python train.py --activation="gelu" --norm="layernorm" --norm_eps=1e-05 --rope_base=43100.0 --tie_embeddings=false --init_std_qkv=0.02 --lr_mult_o=0.829 --lr_head=0.00748 --schedule="wsd" --decay_fraction=0.673 --doc_mask=true --train_tokens=592100000
MLP neurons of a small language model. Each row is named by its layer, matrix (up: input weights; down: output weights) and neuron, and shows model dimensions 144-207. Each number is 50 + 12 x the weight over its row's rms, rounded and kept within 0 to 99.
After each neuron's rows is what it responds to, as a language model described it from the Wikipedia text at the highest values.

L10.up406:58 58 45 53 63 57 55 61 52 66 56 46 27 24 68 52 63 52 62 43 45 57 50 42 65 55 52 42 58 43 79 48 41 57 42 50 40 41 55 61 45 49 41 32 55 56 54 55 69 62 64 64 64 42 38 43 52 46 66 22 45 42 50 53
L10.down406:84 61 51 46 53 62 64 39 42 66 54 41 70 51 46 62 43 45 52 56 59 34 80 31 52 20 38 31 53 59 44 48 62 61 50 54 47 34 39 31 34 45 45 40 53 55 43 56 60 43 56 47 49 25 30 55 59 49 61 55 81 53 47 47
Head nouns after the

L3.up103:54 43 59 51 59 42 49 44 57 48 46 51 33 47 43 60 61 46 28 60 53 47 48 54 48 79 52 57 49 52 57 49 56 62 58 55 45 32 51 52 65 69 58 46 53 36 60 42 57 32 54 54 50 58 51 58 57 43 48 64 27 70 49 50
L3.down103:31 42 50 51 57 79 34 64 54 38 57 76 51 49 42 58 70 50 64 46 45 40 38 30 44 77 33 46 53 55 71 37 37 60 44 45 52 46 48 61 72 67 57 48 62 29 36 72 58 28 46 34 65 64 53 45 43 66 59 60 38 45 61 40
Mid-number digit chunks

L3.up469:39 45 18 44 49 41 55 55 59 52 52 61 61 57 58 43 75 63 65 55 43 51 56 74 58 61 57 56 52 45 50 66 62 55 37 62 50 37 44 44 59 35 27 47 71 57 47 48 43 54 31 58 32 64 53 39 44 82 47 49 22 32 25 67
L3.down469:28 47 42 45 51 68 43 51 51 43 62 54 61 61 39 49 54 83 44 58 39 54 30 40 65 64 52 58 53 57 38 62 55 66 37 55 37 46 73 56 67 43 37 46 55 60 51 31 53 60 68 48 55 77 72 57 54 63 60 78 54 71 43 54
Score separator between numbers

L10.up54:55 50 71 25 43 50 33 62 45 43 55 72 34 46 60 48 83 82 56 59 66 60 51 62 45 52 33 45 54 59 64 50 41 60 32 73 50 53 66 64 37 54 40 50 43 54 55 60 54 51 57 46 67 47 59 56 47 33 55 40 74 41 49 52
L10.down54:31 49 40 48 59 60 60 55 48 37 37 36 52 38 48 45 33 34 57 41 48 53 65 42 43 49 69 53 48 62 62 59 64 54 60 60 35 60 52 20 78 54 47 44 46 39 61 60 67 54 68 65 52 46 27 29 57 45 40 57 60 44 38 71
Rare-word onsets, closing punctuation

L8.up307:43 50 69 52 52 46 56 52 30 41 43 44 36 54 54 80 46 58 33 55 64 43 61 28 41 44 36 59 54 56 55 61 58 58 56 45 56 31 47 49 61 54 49 51 77 50 31 49 51 38 64 55 48 52 46 59 66 63 54 43 35 55 58 45
L8.down307:56 35 33 57 49 65 50 39 51 33 43 61 64 53 67 56 56 71 58 55 67 48 37 48 29 58 39 37 79 30 53 57 62 45 50 49 23 46 51 45 77 55 58 44 88 42 51 47 47 64 53 29 41 61 56 57 47 44 49 40 40 60 60 47
Mid-number digit fragments

L10.up455:41 62 38 51 30 53 27 54 34 59 34 49 56 24 46 64 51 36 37 43 47 57 55 38 40 61 61 63 40 62 49 33 40 25 51 64 50 70 39 50 63 70 40 39 33 62 43 61 52 36 45 47 61 40 41 59 69 41 37 53 45 55 56 39
L10.down455:54 62 67 46 67 26 53 20 52 23 42 67 48 51 50 44 61 54 60 49 57 37 31 53 37 52 62 37 54 60 59 53 56 46 52 19 60 44 50 50 60 50 49 69 48 49 69 50 30 59 52 51 50 34 85 47 49 43 65 50 51 17 30 51
Mid-proper-name continuations

L8.up345:42 31 49 51 49 34 48 64 46 55 48 71 23 74 45 56 62 45 47 65 54 48 41 57 51 56 40 38 65 43 59 40 79 58 73 45 35 50 56 47 63 55 56 51 58 43 44 45 27 60 72 50 67 61 72 57 62 47 51 62 49 48 51 39
L8.down345:31 41 56 66 44 27 49 52 70 37 39 35 36 52 34 29 50 36 59 61 46 41 04 56 42 47 72 56 70 56 34 29 38 75 51 38 46 50 55 45 54 56 56 50 61 60 38 28 66 67 50 55 58 45 65 51 54 60 68 71 51 48 41 51
Surname-start word pieces

L8.up209:53 68 54 50 75 46 72 46 30 33 23 54 68 65 54 64 42 26 54 35 51 76 62 53 38 64 60 60 64 60 62 41 57 61 59 39 49 41 44 46 48 37 24 53 50 62 43 33 42 46 54 59 51 56 39 45 51 46 39 61 40 29 38 49
L8.down209:35 62 51 67 64 49 31 40 48 51 39 53 38 61 45 38 52 31 50 41 52 40 33 48 47 44 69 61 42 56 65 44 43 65 51 47 45 39 54 53 36 45 38 42 57 60 52 44 57 39 62 26 50 56 55 48 45 48 38 67 47 30 53 60
Clause-opening subject and auxiliary

L8.up452:44 45 67 47 60 40 38 22 47 79 59 33 63 36 59 56 56 68 64 44 56 45 51 52 30 64 50 15 55 68 31 59 51 80 58 47 27 41 63 38 48 42 41 44 48 24 49 73 71 34 49 45 44 48 39 55 44 61 67 43 46 56 63 58
L8.down452:47 62 41 65 56 52 57 74 48 62 45 45 64 50 62 47 70 48 56 50 55 34 59 56 36 48 50 19 58 40 38 49 44 58 50 49 48 59 41 51 45 55 83 43 28 53 40 63 61 37 51 46 67 48 52 47 60 38 55 49 43 39 51 37
Word-initial S of names

L10.up10:35 40 66 48 57 46 61 76 57 63 47 42 79 72 46 48 50 43 59 22 35 48 48 53 81 49 49 44 44 40 46 67 60 29 63 67 53 71 50 45 59 55 38 49 57 72 42 40 54 34 57 38 60 61 70 36 66 53 49 52 58 44 61 47
L10.down10:54 46 58 46 66 35 41 61 48 56 58 41 46 35 66 68 53 48 44 44 57 79 44 53 49 43 40 49 54 50 39 30 67 60 61 37 48 61 38 59 52 52 43 56 47 42 48 49 52 54 42 58 54 67 57 49 53 47 30 46 77 59 64 58
Capital I onset

L8.up399:55 60 51 61 53 63 57 49 42 35 16 41 74 48 27 53 60 49 46 40 31 53 45 53 47 60 36 69 65 49 31 32 48 58 58 59 42 51 41 47 50 32 46 57 40 56 60 46 54 33 40 57 39 59 68 54 73 49 40 47 55 60 31 46
L8.down399:55 74 57 37 37 35 33 58 43 51 45 55 67 67 29 45 40 60 48 37 39 54 25 66 47 39 63 64 60 48 75 51 28 65 59 40 53 58 40 57 41 52 43 21 55 54 31 54 66 36 41 30 43 51 58 54 37 56 51 48 47 45 50 46
Inside capitalized titles

L3.up310:41 49 35 38 60 53 62 39 61 75 45 50 39 60 65 50 59 36 35 54 34 55 52 36 52 53 34 57 39 40 61 51 56 51 34 60 40 54 55 57 36 59 56 48 49 64 38 37 36 46 62 50 29 52 57 34 59 49 56 60 61 44 50 50
L3.down310:45 43 49 62 54 42 64 65 62 50 54 52 58 52 56 29 46 56 60 53 55 23 58 53 53 56 45 44 60 53 53 18 39 67 46 40 26 32 44 53 61 41 54 49 40 49 42 48 49 35 69 51 64 69 31 24 62 35 60 62 84 44 56 28
Line-initial capital letters

L3.up444:49 45 61 23 29 51 43 60 36 37 65 45 53 55 48 48 52 49 53 62 35 63 54 42 51 36 51 35 41 38 51 53 46 46 48 56 49 54 51 41 61 63 44 60 42 31 51 43 50 57 65 42 17 41 37 14 54 42 45 50 52 47 58 56
L3.down444:35 56 46 22 52 65 48 40 71 46 45 64 51 36 58 41 58 48 41 34 52 47 88 43 66 42 42 51 29 50 56 17 64 29 42 65 28 42 58 33 47 56 57 57 41 59 54 63 46 46 44 48 51 34 49 53 35 46 40 44 60 51 57 68
Brackets, superscripts, "for" phrases

L10.up210:61 51 44 46 47 70 12 62 47 51 61 46 45 69 75 46 64 60 36 39 43 49 58 40 36 55 29 47 59 48 35 21 72 61 63 46 61 65 57 56 48 42 42 67 37 47 47 60 66 78 48 49 46 45 50 62 61 52 57 62 46 66 84 31
L10.down210:46 45 72 48 44 55 75 52 42 46 27 36 50 41 55 67 54 57 67 62 43 32 34 51 60 52 25 65 48 51 56 43 46 53 54 68 42 53 72 57 30 60 44 31 40 31 56 63 46 23 55 36 35 50 47 50 37 61 56 35 38 62 49 56
Surname starts and separators

L10.up194:59 45 30 61 53 65 44 29 66 42 33 62 53 25 53 53 65 68 26 63 32 49 43 45 46 53 42 48 68 42 60 51 59 49 54 58 40 53 70 41 77 55 40 60 60 54 49 49 68 55 49 52 57 59 45 51 57 49 51 46 43 47 62 35
L10.down194:77 44 43 40 53 47 56 20 50 58 51 57 54 43 60 30 45 63 27 43 42 50 56 57 45 60 44 39 33 64 58 63 51 41 39 74 64 37 56 54 72 57 36 53 47 43 52 44 58 31 64 48 42 56 28 51 56 42 46 54 27 62 61 32
Mid-number digit chunks